{
  "head_dim": 64,
  "init_std_qkv": 0.0176,
  "init_std_o": 0.00394,
  "init_std_up": 0.0176,
  "beta1": 0.95,
  "dataset": "wikipedia_en"
}
MLP neurons of a small language model. Each row is named by its layer, matrix (gate and up: input weights) and neuron, and shows model dimensions 240-495. Each number is 128 + 32 x the weight over its row's rms, rounded and kept within 0 to 255. Numbers have three digits each. A neuron's up and down rows have the sign that makes its largest values positive.
After each neuron's rows, "fires in" lists the words (lower case) most often at its 100 highest values on Wikipedia text that the model never trained on. A number after a token or word is its count.

L3.gate1380:124121137160133133161101176126112136164095163099143152158103145162153102142139126148158167096099138155133194109124123124164132147100133118120138144120140097144181145157140115171134088143127115130131182109131135128130076163125111110065079071141180133100090058128145152079098156109147163130077091138101131105151092132151125130101155099126139156156113190145112047161134157167133124171130139101099118112107128148216198072133157143125162156112051087057107136114083086141186109100137113148141198149148135090090116090126205128177114109136123032114092091113103107164139130148134126105139082107164186160148137189080150114094135177123047105180098129101178125127142100096189112089071180094145097090145111148083118121135072153147169113118139112081108166136140136139115126185171122
L3.up1380:153099096107140190152150173130082181121118134163149104146153124124151137125134126144090146067089143131097079145107070074078140108116094143127081144168136155091198089142161102145111130106151118173144118132081121141113162103111133124153116127181170121134118121111092112112136167138044098084133096173171185099093095155119188106110114150089084142076132115133105110184109115096092146126153084144109068171150137101167111143134151085164125142115095093157117144117129113094124138102165107182076153112131154111054121217112117128120115117140110101127142111100118171106175104165161137089193064134097083172124103126109174162143154133134122089071133113111175095115101168177131163109134063127094171078031155073124130119165149132123148107107137120159157113155117104179106177159118098
fires in: "a" 48, "his" 11, "an" 9, "its" 8, "the" 7, "first" 5

L4.gate212:126159173111164149092092127102122140202133139151138153160081184106188111132150127120109086111133115141118167106080116070097135139128135088067097137184159116158100097109178080108183136147058084092151106132173129160105117088080131172138128107176107172163104066170150175140123128149124109132161128126134196129137182146096129170139119129141103142139091150067099123113136171099170079129191158190160153148122149152105152142114085079149090113121142076186107139119144136098117123124128179104143093155096114152127121061129047111169073127186141109150147181127122132152163075133112097162175136147164162108154093133119105031134131133121085089157126177128122073091125204113173145165130076074137170105165083066124201113164124058160113115141135113094155111133141154102097112181194077
L4.up212:115052172107106097079118144132124110176106074124111106138091051162170123127173137088094135146128172101166126143091124084066143165153155133130131093080088076142090125142147104148117151183131158118153106184133069144143114121125099109107094073085116150076142119086158141106145090146135136151080163138121128101193154112125125070112111176147172138153184170085143088079062147115114115151136135111128171169120153108188157098160129099143142168110193152120082147064108113077103111099107142130124192084120119113181223137150139104126126167113106145215133125150124120106121134119104132155161059160163123185178043116121114147155141072113111135101093095090084067115127117092177160144100109148114155177149063087105144144107058116115128087109124145118116142134140147181230077097088129
fires in: "at" 27, "of" 17, "attended" 4, "from" 4, "the" 4

L4.gate1226:030156125143163177119159088138153147140108185136202183122102091142131132189121153140159076158124086072080093117111111143117103093099113161102144089122086088147130163222140134125174169142118183151191152100076124127119122148082058146104125163173155144086061115080169172070080100143173067142127077080102120128116112108100074109107132109163084146150155118163118132101079114110165123115134134124121109120171136125136174135123131121181140145152180102079204094066050111161068079154168169144134061168122137174145140182153152141130150122138124152114189094152167124157149143094103141062128140087170125122098115136127123124123101122097132146060160101105101129154081128096102134104083190096133141142147149112104134107106110097083128150167079142089177149163148159169130175099091127
L4.up1226:128112124143132212102133167168087126133063139134099092107130126156150127082145207085073095102103162149082141175144138163177123106152118088145107124111115088123101062199181158108139091130119098112117136120147149105163091135077136161152130136152201144114155147149117132102182138118134097152126187072093097103156101148128179107124094167135127161194117110148179166107133010135115111053155191137132096141125140090059087094097100190167111156163104174074141155066153097121139084091062089135093150106162151142157106112128109121102142095166112128083131186101080101161125127095184113136140143120153124137101167123142145089121094175148138151134124076180098175136132118150082154157104106091127134129177215130094128112125127142113177121153115147148151116155051134122106090099175156
fires in: "of" 90, "between" 7

L3.gate50:110166145121122132057162136092086138132130108055084136101172127138132125153118071071161125102117150125123103081144141069133081163059123117125092143165063110128100168129087116165112146101068105085129089141099126099171107150147129055193160144191126190113108154114198101190125131159116137116132181131138142141166119108188125116133187141175112145120097162088112121140127092126137138122129117153083193146115124081151152163120121179070084208166102103151163116147100110176088159110138163176159079152085165095187106168144034104151137110133123103172118125127100081123146096119182161161130139051184134106123134125171129173132132087150142100124113098110126134078147136122158126162076160153070103110141093099096073159111082126168156130101104118114030137082097114204073132077143173
L3.up50:142170102102092090106129123110120117136053120097155108132075091127091098111113184083111156139162091135061106142099101148071057137144091119111114101090126129126094119131155101086068119135110101150098088122143067095179148119114109119153143142127157102054126095146098080147211178128090118090156190123088159123143031152189146092157070165110139127080148161120065090097073122166093131165102111110131118129111094124064098119157184146115178149180115136096076152122112101132149137094108157170179127142158160075129069114065097066121184110091142119108107109161109113185126110131112110124152143141140141093096060177141090177114090136097111092096153128065133136175105148123141100137078106158130087171189084157152188127141125151138148110087060131107124120130085153137137089134094209
fires in: "than" 12, "well" 9, "approximately" 8, "to" 8, "part" 8, "much" 7

L4.gate1421:139121082126140107129133120142151115099095103138081166128189123107124069151078165094076172122087135102229148151165151110139045114188166081106114126131104091148162113130107101081114106187143117126072097121160129137144108121183101110133146112094116145163161122077096144133175151142136215148151093147074107146106070134090096162156128172136115101181162111211149079120107113131129102130135031208129114107175110102153194131123148098131136084132135170184126162122115088152067136160160074099140111115148118112138173120103184098183158114138179062183115162085056095098130106088152158116112110123114139140102087146128125177131138137123117155137151165139188116127066155132088141128114104123124149122090095168072130142156110094117131124147136110142139163098069071117095189165105161
L4.up1421:091114135120120166113133182116142141146134083127137144132092183178094162144134175120086126109114178072175116119069142091173177149157124109156114092101063135103084110129083072125141101161138123131067123128150113136143064115096122109122148135141131123155137078080153152091154109095104129104115109129100060142125093197190064162154201166116138122162129112126152127128043118125122133088062154171116114128140089116102145106116155121095142151126149145141109158136106143159113054117146073152089112128124149174133116165081104151135100176158152114095141149105126149126170100128068119101164161126108093094140144084123125124082066128119147128133085134150169097100151128097136141082156096120159133158133098191121139172128132102190091181168148159134121121083065106164129170149118095
fires in: "to" 22, "by" 16, "from" 14, "the" 6, "before" 6, "into" 5

L3.gate1043:094164070130100126202183167143081059159160140152073109113115114116182109141133108097124109205131170147154144140100113140164088188117135120110068144126123152108127125113131109125147153112082216175084137136066128123095122129168159048129154125145149144133136102125100150162133162120092162134089145155150094123070118101073116098121151135080164171141084179121138102129228177051079142113125188106107105104118187112117106085125101119155188105102095135162183144155146093165081104162176085085187128098124105132140161145196109149161088174137130155137215161080126115154126105196141213076095153167108143137127161169149124113164195118116108146141151126166142089157067159110142106144127128125145107164182162159117149071104142132103141158142116123177126143108132129147143119095103124
L3.up1043:146101144160086093121115133106132096197150103113136147127189091096102138132125118137119178099083137070182171161120095121077153092105145159134109144114132115115147113101144112158193121078166122117161182172100086122185179139105158123114150086145098175190096143115159124149093158185129149073110149133104141112158146132128101184097063120135133099134127156108166205152069096174141131128096152165154139159219125132209117175129166127070118147166147118106109105145080096109130119185149107197160158160146119126096162110192158141143119184090072138122152142073141083125123122110185106172145143098092110125079117071127166149129121117140079114121136099077106184168079132107112150135062157099127082118132154097178120174163083140090140148103154155102055227215138097129089176110130136
fires in: "later" 29, "early" 6, "late" 5, "time" 5, "twice" 4, "times" 4

L3.gate886:096218093086119122142148121160134138138179133161099133140114094143098157136105066102163156135116125117102140174117135137145137139111121135044147135140147124083142109160114127134210143126085146098129101168130150150168126070139190136170122108156111215119093075113117155128127067148162125125179113107093149136154204126133111112146142106137126137132183116149172155142071097134193138069109120169152112083159098051148150147132125109169147124114112145169194121134100107126085162122144107087114124131130139133148098082138134080177183095074102154151153084158165118113143110118143131105130087110125172121100123147108139175101148117140099082153111179077098085148174185128090107159076125158143133148060138134128204151150145176074175164164162145157092168083102126104153089078165139
L3.up886:100195088121110078136092152184097131190099125169162148136180065095172152104147178083150137124165119092159159090128170151122149159147138196093108175147095133121195032166116171196097118157098183123158149079146165147148067178158144137159148191201156132161128162156085104075090100113098154159134101122115165172152121147087150122124136121132154143164140139150149126142160153116126197111122071131151070147080067113129150153118161142101149086106174168135131179136093117075140130104113138153109156142139140121158087112122117135117145171142102187090153139083130119111086150168149119108143127143118193137100140165135111098108135134129118113122116147162101111169135126123141112103109143031169100156158091079147157087164108144119146093093107144117143172112109092061164094100163090
fires in: "of" 47, "death" 6, "these" 5

L2.gate599:059125122152084112152123135113127172173127135103185145079156107162134101110143128134168105124108144099135144122078090092169128113127045129164081149110131174108152171090144073115086143129151115154093116173124147107119119117125155108122134134074127217124187087133155084104144119101055141099086076095127139171135150074190157076154133137083125141139152074094115147127173135124123104120142082097157117087120131142139103156121114115121139111173117127125159146165154069067106153100128141106088167148164088094120105065111155177138097106197086118111125141137131134111118127089083133156053158183191075082113132145150167059117122116110118168094086046128118131166147088143125144134125103118122120151151142107153090107140097125183099156075087226080146134102129089108167147171152149
L2.up599:111123150164147135184151172106113123146131153125164119076215125113148162114113126094129115176084131135162159160157127184161147119125156090133117127087104103155174168085098135111089142156128089190137099163148090152172148153079087102084134137117100159114171126090124136148121071093072116118101111174169070138106117173112154117102081091093132150135087109100114120136108121112185120086141128099112121132128167109108092066097111153122106135147128118143173135131132112129137073106148116185141113097108151106149165132065176152119112151193117050129133127076100146160131109144112119167110163140177107119091064121164198110156142069102100129162087120131148151141139133060128161100128122129094128053184100066117210132078103166127177122125140154124131126146100099124103164084176130
fires in: "of" 51, "into" 13, "manibhadra" 5

L4.gate859:170162133132149151172123182130150101097101156109088140147167118134083161061083122117125112112013111176149111116139127135141049058160108141144171135089137157130155081155143202123112114124034101092140122126100160127061090090102075091151186115123090131142117130108174148112128170134174078055134185175069109162151084088123145155107141139147126106100112131092107119076065115121110126116161158135141099135178151109179135131136149148132169136021153148151150169159111130112085155166120161112169117135098093156140146109182159109120158107143087134160124179084154123148153151105157164170177153147096141088082143101068132123097139133112152160113145086154163184178100118117126164100118108086055109133145116169097128174132101141109174135145143170163164086115110137164090154179112077
L4.up859:173139077159140142185164180101068150105180160130135143169142121156082143122146178111126159118069136127166158090096166111157146108167125094132185161109134161195110113139120150154140122100118087136104163147108190120041111088090131088137107066211081108172102122090130144130132139127172144122124192131117127093143103092171170131146135103169193071124167104123169140134093172184096115147115152105110114096099143176125096086105149114114145160086188132096143074119104104086131157194128115145189109072083181105122122115139158091119103128119119150105125156078139172098115119135146107180137116140103072143117103145117114116109171104152166116143076060094077175140084128121110151135108100170050125158161109111035142127155121111086127186146150133140101103099117165079183155203118155
fires in: "for" 41, "after" 9, "distinguished" 5, "when" 5, "of" 4, "his" 4

L2.gate1226:132139068128111103115167099162119071121129111116156142112093109160106118124132136133189181150166119097086120152119078123133112128105142146141103104091153122127147092153111041065120119131093154151160153139171110137133122149126107122087155131132157092110111081125059160121159153151068105108072128084068116153141162144165107144077204131098187142086146179122100107092107130151130102151106154128086078124099157116146184119175162156131145164157120165115113069160189166087148180127092166122169099155058117110158091071183073114146110130115081164061137142060169072210101081072142129056104133142134113142108168152115187091089142122063083101143143175134095118140135067101205159119156080076157144118166052143115085150125152156133113152097105183161102113147099126066139108113129108
L2.up1226:158164177120111113157113092130119114116177159140105144057100078131096108144136078141171175125138131131082162102072141140111125133172071176165133085078139071137146166141171161148111196150172123189172126166170116161128138127101186151153171139158183148117111105134152130141102140153068147135031147170147113144130142146156132128112133101150151111140149114106192150118129082107125103178124135111146097133082130051132149087105183136104130148097148141146091127089147122106115121129171129164122165142095106123110105127131124121059123161119113156068157144136145128201099092104165096142144093164098138125088096141159162141118095157150165117123115097064092117189136074074140170168166113063124111134134147162167143185071132109091134167096086188128128098112134101085095077172118135
fires in: "more" 16, "further" 14, "higher" 7, "later" 7, "greater" 6, "düsseldorf" 4

L4.gate1040:095127069164070113138109101124119092133115178187170025094146120084127118061116061132186117119154178135116164094117127143148126115137137125157082103079103101131113121146106159137139128160077077064178189061083119121149091139115207099113096105125194171150101133120153115173104163123103160110098131149146111186140117070173148145123114109083141097072089147136112136123089163117174156079093151094061079166070135121181176159097131103107135129208141188096154131090097174199080168109130159156184154132213109120104115159149108093105116128104105143158163097132063102129128144107128089111120122143109171131153150163177150203126171052166111140070134129153110113184128102094153157138117165075113157197111161148097162110128183129167150128125127143110082123091110164130114106161130144
L4.up1040:127153128106158114172128110203099090153133168187124170112116109125124132158116162103107149167137175084139129155154089079085127164161072098102135091134118151042148136115156121120132178127093132142172158120140117087109154156090122133170127107103141178146168124095076073143122139099148137088080134139152069147115155064166145128169132140083133093111119118140132106086161116091110142156159142165152111104179109159073193135188165114158152103126207135098161114125091109138208222053155117154114126136178149128121094161175162106148123121084129152123113109130137161139094174197175041097132077135106133145077105112097149133148147079153165131087138150152140187134039112130125089102138137163106089159083101118097122134143096144168073050129192105158110152183130153214144171035130097
fires in: "early" 32, "late" 15, "deaf" 10, "sometime" 4

L3.gate663:143093187174121121139098134117100108105188138141142169195146093142168107153108129119138185154085102134103172099112139115145104184128094085134078063173100124151130090158136087142116098120142153133146118090129115145170127118088079117124131132158111146119137143170110202157140144142161105093143191142099158126114129107097058077123176109171143136168192203162077071145133084147111131103180170116128075138162153122160177142134143161075088135144144127152085069113067097152143098176077145096134115138164155162120113115110155129209080164115114176181172062137146124138165096102118137110144132033058172097165114137157181130123124105166171108133121137136127102000085124093210089123150120147086115134149145129091050094170104149129185149107139181059100162147122137100118112130072138
L3.up663:110117126112128128145114148162117056103102102110146153135141176115148145071181123112114085127161091124114182161144105109114163150136159120105153071152157120144099127145049096113162129165117080069090115167146145147095163176156151121077119140113149123125180116056104144061111129147084143069153135118115131104189096174130129120149132176063163094113108132063157184141151122123152147146115068125127154128120053173088115084147090212231101187104071149109145131141083122105124172183151152170153170124095132083181129153214143127095096163148146142054120085103096154177073115165171149148181081134170103098108142090164165135154129110131109121136123148131142089122150106112157089128091143102167102167183070168165164159139136096078112080136129131180146126123155114154100118122153086
fires in: "was" 25, "of" 19, "before" 6

L2.gate646:079133174119156118132096079103103129110088088092169097083148125127137099068113120166182139040106130094071154106119103221140164117066100145102120178101124116092141116126130142126123112163140074145104099099113106132112120157180066144164086075113100117106150121176164135175169130124203123139130119091165141088169161139117178149155095092109115153134121119141189126130031110130127195212146139096159103129151159134108107139152133140153081090107139139115151124113083157115127158135121164147102093160083058101136104121103135123125026155164126143109147069150126141166057105131153171133132104096148108121122183155097076102121135103107127151106169138175185146161116121120105147186110116132080120142113174124136124123028106118100116132172176113101207084117128124139158129150100131
L2.up646:097170128136196121148115142127089178078135096117145147131191150186149090122120115164124146138131115101120093106159054104114148135100060186079136134114128167148128150170105071133091083150080119092075102083120121156128137112119126143142094134119112093170124136099121159173122138136146134119108123136129102051101139217117151142090126073124155077139088094129153098201128194192139136168124086066104076082127137104106109116171114136175162089124153087091150077143135153103126114075119119134109169107125160147178079077162160126130083170156173128141152137165080122109122158165167084144084165190130070206079174061110139119169148105110150138105107136153159103146139151153169115111136132141167174116131186127142132150078073137109152152130172134091150128113148115101102127133104160
fires in: "of" 37, "for" 13, "learning" 6, "joint" 4

L3.gate905:176108142155162207096138152170160110165156166163000121169137121132153191113173107097101103091116123114176097101114163151156122099165146097161132160085137156123159115108052139155177177103106124184128159117119098146100080215106175201108131085116221117185155117073148133114136122127118126175154130115139176197148107122141172111154163126056158149099118174115157172132118116112128145094089117076111216138126145121120103144118092133149119172140150165076067128161103103110124106109189117103160194079124118133151113113125140104161139132106104141084138086165104110108146122165163134118117126097185133152162094146127115135185161111108099178144147156095127088117074137117101137095130172140161118145180114099139126145141088077092152188175118152139159119133183173134150088112114096
L3.up905:129138144087132156140144155143163188087105144124111139107108107135218087086112119105146129158138088163115107121128117134181153109104107104165106149096139162145179106141137133159142070131158145118156145159099093131177103072117075125122122128169173137077118145117118157149147119151155143181122104105109131144137179095148135127115101082131125172067174138142141151134072204131072093145132163119151158114165117111131166159112113095179139140109150101156089138130131118146097102146117117070151089139137105166137115144112151065118173088150042110105103128108177117123120105140152143082121138123137119136083066014103097122111193083121109083128139211117103119157155091198163109160103124141126175147161100157120168074137127075141090153118104091119111145147165129138242117139107080
fires in: "by" 31, "between" 12, "within" 9, "among" 7, "from" 7, "in" 7

L4.gate1071:111135082114156124082134132118130148156106118133177105096146105118186136106182153110100161082179153127200204112108090146132162157093098127174065044155150127165101167084117123093123139167096120134119195082126093095133075158145142130134157185148110081120142135118160146176121132098129105097086106099140135168115143110125068110114154134139080119118096157137126092127099173049090139100105123112161125127075073179151166032148125184137130173102054125075166151099137097104145121066133112120118076113131079143122157102151093104134159130152192085151135136126146148132121144091158132105106123139124121171112114125101206185115087124158145153176138125186108123093179179128131167152139103072102102128109105085094164115168103163238194110130141103143092150120190136170117137154113109
L4.up1071:138107117145141140138115110080117093100156152136141075086122153118120110127091195120138142145142191142124171113089103163057140111070154129167095110174086098169132114066086111090159100115084116154117126171103093132076117143162111174128162120095151117146108114148199030156106159199115109100126069107144147137161159197216150156147120156124103135110159147155126128165164156130155136120122134079125159095110117162088156114168140143115070211139091130093140148176119110105104146078133076199110120138143065165131133082137116113121172160100149048130111128094106172107144127187173090097087114120136158146099070140146109131172101134155115155110140135165057142100151173082120138110147079085100138152142107163132144106207158119151177169101136087144155118150114133116073148097155156
fires in: "a" 26, "an" 7, "more" 6, "same" 5, "little" 4, "no" 4

L2.gate1258:195106170141173098193133099136142115164142166174123140142157100143170050108105120117099152146084103088068160111108176111133171097128185168161166068161178164134155149115151135097163131155158113095142100159151113063086132176155082169136183168167076148025088126142164167059118171227130124116102147113189061167160098151132114088182102124131087174130132105123121126124151175106087141118177137157134164135096138130120137129103133142110134184104105082176115144117126066103080105171119070180136191161158123122176122082111178136140125135103181104116112162074168116167135121088104145124088139070207146134109123128191115108156110122126125124073126150126181148104128130168200108146133139119077094149105098154059120152135119127124084102144167109100161129144132152145161137105218155
L2.up1258:183143149106163105128144139153152113176116100138164122145154093145093124142154169122094159134142122082093118117136162130155119114105137109176105116143144177115102158123142103132102116116133077091081109138157157102097164158106103184116066116122106149092061133188138151092115166136114111111129115085155100164180138100070140102129104129170117122077127192126077196171120103106081118107129060142130111160099084128156097097122131208158122134118135102122133102169096149112101110122180141155113136118144170101183179141042131128074135108104162113123175081159125132168119129104104163102090190112115066181075085143071082116073130151112161095106137082148142163109186125103150126119175085184068106133143138131098098080153124120133149108140125146061182087115140093143235107138152056
fires in: "from" 29, "up" 13, "of" 11

L4.gate1145:110092134053162115154142161107051107135153090082099142102202110123105114091104114105160126170099124115065144061128145096169103130146112110123138065079177129059138171092153122091157135160065063112135104188139172095179121111075144179119191094122094127080098155107159107126163165148159174131124115139126136099103104153125086135158127091186109146133158105134146105130101081104154155076119133177134129040091104104075146088107119137123137114131107114081152085128128080142122102118104087097120062174082118141116144146126135114116124144115158114076131100181136134106074142066118118076137116135156102150141111134147197177130023162133213150076083051133161143162091152095123132107179128080070086090127203128118138180151180122165141152123116127159126199104098134123143185145155104
L4.up1145:156113176132165189121141169068077161088127121132090123111117097113108150133183159138103065123137143163093085045155110117123106145082201124138154073162151139142133153138058176056074120055088146060140132129197121170113105129106117157153090109093113118085115099119152129110183127146137141085132166074073133113187204095178173128135105165206121145186134150099128146142068112144137138081125140085075136160128108114154164133097202176131083155182154135111077180094146140177090143163135151104123148114122153200092225179127056098079112153087148105121117135156146124069092119177107077058187145088138115116131130182117152119163192104153170126139106115172133127131115140123117093183166121135114113126095077116104174156090084106168107108117087105127142195102093132113150179160103100
fires in: "no" 28, "without" 12, "little" 7, "have" 4

L4.gate741:177143178097092064124116142135130120095141108126092157155113128177079115086101134143142074164136112134177111177091120128097107148156143127172071082093138162105081087107142159222162122095086044122135088146146090152164114113136139104112186118154075126090111133147119153123162139153157117102108102085074103107126102174139150156154118145050112160095099061088098172134095179189156187111093146162121140058094094166102145055090098161095138089103113119137137147152157115079155113194160128173128140108149148117161098115145137088106141099107117070169160162145133071108138117087127060128163113120125123176104044142144091133091116109106164121150131131120111129109152115109125137103125127092115089145173140099122104119124080114118171157160097087098128142134109152057133136119174159
L4.up741:146155114161097080131054202129115061152128111151074095160121113122075058183176172089139139127131152108110114185098091116143116090153088133105078162069160096072011116118209170117152152093127095106133168175098159157133098177108139105091117086150083124127120150193181107090139192167107107125149167143100172105147130161148185106150143088121097094089115155117107137126140083120109176110092081165117134057070077089107100086146109101158157110135161116107132165035167106133168121122143091105179115102113109113087103153079157094152161158071060113151126142105164102136165153157162139123178139146097107151099127152127120142130127087073151109121121111177175124120140147122052122117132120143163115109139128129180081137145119179142128112165109124162169144104169106111132093092125126
fires in: "with" 15, "like" 13, "as" 13, "to" 10, "than" 7, "of" 4

L2.gate1399:101177140135137105154067116141134172133118197154167135169146133152170150123148184125176143116139181134133182124123123168134138129184135152094098085102182062093144118194203174102165088112182144121138082144115153057143182100160144120180131133152148138153071115129068156086117165114124085151120067156110166112130055119096092131182158184139089112171146095124162130117136131108145143123152073101137146074129166122156131109151152135097163086123166126085159142149116093136059165144070151171135141103119061136116144122208117105157159164143119144139121080142075153129106116100181131158097167143133205112184159163085049076077087133118148139132121113142121178196128151148167144100123180125095138158146074126171169157174043062090125128107162124094098107123168086087094143137135099
L2.up1399:128105160119126108130145105163154098130150156104129167083098209162125144162176114085164134144121106081102196146116131177202108067111056159127078074119125169090136103163145082152157087119163121173093078098134105131205140125099126133188111141137137147071194094106105077161109090191151091120151163143152119135137101154097133034114145117161135191132100128165159121108105131134056157144149089160106064126106089152196137158107066208114158106117107131157083136077089146141121182166110128134146132156121124111100133153153084137039060112141081141152154090132125155179137083123103074127080070144134132139121128071120106135116123176104163148145168139120110121161161175157122172142085101101110168144086083128083148168103142189063176124136084131116111087145067126125187130119070185
fires in: "of" 25, "de" 13, "t" 9, "s" 6, "del" 4, "on" 4

L4.gate999:096133170115085160063117152133121141103126084112165135116104129104207119153154159167080110115112122085157139192125114114135175117127079116140166087205093141131133125110126111147057115085136174151053118121072133083144147136076099131134105199141103097121167114131076146103151133050136112167124127140125175117084158129132085108156144135119187193186109140143193184116118118107096119120169199098126115158158175208132134082063081097172135157093136137120173157124086094101106109123177113161127183102205125141143119123181158109141156125146119149083152147191080082185133068133091185079111094134182169097112120129143175129142073128109145089116162173127137147126150134206136083177145094124153156171138113128151162130148158108056091080163142103163097143156194136113094134181133142
L4.up999:053132133116103149112178156160120112109146151112134122199099107195121142116160150067053133110168157133162140108127126141144127138115116123118144105115139163106073145152105116125102130130125097137098119134197128084109117142067119054166118154166123122133084108127118085101099217131092166115116078105065188126134159084134175118114146147188104128135180157146158146138154148085128186109118167137100153155114148125176144133114121126080158132097076128124105156161158141051146112162118087184197158108155096139134089146154108067119061101136149112139128135139120127137145141144161140108112166178130164130152097175089134107096115080134116152140138099160154182143129089076085106179136113191079102097169102112078147096148173129138132116180138158146172111160146127133125166109173134
fires in: "from" 15, "with" 11, "who" 11, "by" 8, "which" 7, "of" 7

L3.gate960:087170153154076109158127138029137141136184208116169099090074124086160130101152126123145135107147163111152153143145122144170126134108116130129200128112182166104058159085159095150115109177159170155164077171064138087089142095136124182104181064121153061134154103153154100102110148100176092127103114148135110162135180161190127162083176123127084171161133170090121160143144127089133131103166162091090155137128151104105117155146096145110119147149120116126131074134179152180178144110093078160119131132093066130119146172139126160150060101151195144110107122122181089168130158046137182133106183137141072121149140119177106143110098122127160101083123094162147104182180139146125171098082130143091139107229054166135171167142099152185144135149103126115091097116144141119094103147148118
L3.up960:127214129102131085136104167161165168083103110108108089192165099147094134093140130082132165164131145075140134169128083172227108122131126092178198138101128129144111140109109139088130099131086148135140117173132123113132117100162135126152080085071133147162173078163102145120139122079115117179099167119065169097107138111168119105092118105078122104133122181113106104143149147119176125124152156110174155094123145168150124164154089162159145114155121153140129162114119111114113087076171156122092155091099165120120152141158151117098127153137084106120146124118120065103119135144140177100136130137215133141174108219110119116114134044079090081128085169082128140068201189105134164083067103147092180114139095131154103117128161147165097144092090094168101114059103122121092136149138099
fires in: "by" 21, "of" 16, "place" 5, "held" 5, "into" 4

L2.gate1003:157115139089154102095133135175133146129157186063079095134143075105142112096101124163176092145129084100151067130181134118141138125119130098132073148135121123118120146113103108121090107157094098121182181093158166156110098112167116146133144134155109096110160175123081135117132118120096161163169092101161181121141163117130089113078124223078202113126112169104083142095182132127101184088149116113085114144086110160100124111133073119135148113122150148145159183155163116111107097118099133089124092131144070153188131070122137137167102127170076122115151118102133083152152126111149076116099122157143089148184105174094232123110171073093129154176179105208135161113159104126130121120127114141131124136103212172112175093127094150113131127107128122133087200103128067175104120119141119
L2.up1003:105169107154161174138120134115128167163131101192093100128121151120106161168112177139124045153113097096187151137129105125130093130098094143176154119169150080151124163157165119117121072118125136134189160133143082078124189109141143067143149115145129207136082108166136162101183119163161130053149127091131095186109077131113175097115104156076120132182147157165040102173104152154118120092122175048119161154154165116129140115147096161069150165116164135144072107119136104121089189108092145074117138165105141085143153136150108141072112154113132091045063159111114133123136116101179158121098157159148077084115179117136136103124181157139153101153131122113083092136199126128129125188120131136094097123072105099094164102162172158145108114121116183118127129159129143111129129171182124
fires in: "no" 12, "a" 11, "one" 9, "five" 7, "three" 7, "two" 5

L2.gate814:121120200142091165140121049139108189091130098129152135153105053124190160142140131062141147117122100104070130097139137121089157111154133119156152075094117107115102178176159096077103096130160135130083120118085092068123164128082123117151160071093101161181092129128122108138110147152163123166146085152117103166162100072111047124103112141169130174099158144123148102167133090109088105152121081138197141113118136115053190147107103156130083117148106125122093119066147119128135157193122084142068094132150126159067131127124100132211133104098152095160161132107103110166064112069136146109042138175060164135152075170102099093134146189088092095163127137198139141096128159046105103114139101165134104101111100085051167116095086080127154093126153150117134149134075123104169157145147122
L2.up814:148118195186103177136104114110157196097086070103155082087095094126094092149108141131125191073137105050075147085138113086066096169134161131157120084085092141082135108125113134124084113141121146128071092104115134130130143210076188120117106080138109110170111078071105148153118119100135146180154131139106129125181096136126046095094116083151125127173122169136145098139113120122184102123097099125160132169187136122070127132103093151173128164107169133144111125105142127122125101159134083125115157163104121119113138152099111128107094127166145147130139108148061167158095126061135130105143145123030207134178090135132122139133116171098120110118140125143156144095182174061131129125167141155134142148123082119141149124102041163080139134173110171118159149135080108118171129132122122
fires in: "to" 21, "left" 18, "from" 13, "of" 7, "leave" 7, "departed" 6

L3.gate507:145126113156096145061113172146147167130147074138170152128117091148103029112110132106121224136171072086162153156110137085145164174129114125086139108108074156116137116124135134107197140151110132051109152179158078151176159085158122127118167112138073124118158095142129159101111134149131127081167128125195086138122213157164139157142169099065158128155066122138098198174097069164166159125104175142086144192119146070156129100122138143130129172125147128127158123195203159080125059104118150073171160136126191149108119107124128119127147095131136105133087140128107143165146131084094182164147183109142162133108174126156087131091172128163111146100142148105138102133094104135056122108116097092112138128141154151097148123124143160159083156051094154151093122087148093114138166095139176
L3.up507:129125097129140152135108153136116125104129115138082133193122116178183168176124198153153115147145135100131132063112135172152119106141149100145110169180108106081117150162143095116115185079097101147053162143167154108122113152127173183141047084141072106153128161111121151174170118143096133161093132164144067161139096112143108152145066127116136125057115152113124086110105130176100065142116162070172104137153083157071139138090115161106123108072094153114064180095129103104159122127197116140108111101094146089114149088127110198151152108097179092077099075110133131150139131108123057066143129081147144126062107102128166162105090163131114110135114118088119100146099137053169143167106185159144107120182133149107119125100175203103130079105135115156188115135154098128126074142178116
fires in: "well" 21, "of" 11, "is" 11, "part" 9

L2.gate76:175086151165097128192124071177160149088112099114178120146184150115139074134141155085102167084086119074084125135138129120095118158134129114102119090164154160144106127120124134129108151146117121110052204141135082187123107072166128106077115124078146149097087100145166126097108132171075127119177089122120116103157160101145080146076104078106092117151130095078177048118127129116131111118129138121126162166104141135188136149158062127119106182125147186090147107116094130157139121178167148145098140068200141158125115117168133147156102122130103070188142068143110117118127100110101086135065069106139174134128149112128198161118096129107155154100126115216107106138103100196122090071095119127118144099076107134100093134080150114156102108093130224097117089128108134097139080080099129
L2.up76:173148098140144142191120121130156122105102127089163194063072166116165096140130108119108138141116105143137155210139141115158136172131155177116128095090140149070154156119108089135100205104081110131122104103107140067103121165142155113110111130096159114091140156149121143077106174105105099132126201169098160084133099119158131159094185071162125101153088107101097142095162123064139112160161075120088096109075113172108093166159099118113131091166204162111151070091113100114147096161134105154090153111132097181194055172157145141135146131142152143104076131161163182158138142149124143155124114123132099217114122186118162159105177071166202097121087090095118172135151124137066101110132105161142169072102164121148087136119171111084118105162160174097117136173073117134140104129118117
fires in: "january" 15, "december" 14, "july" 14, "march" 13, "november" 12, "february" 7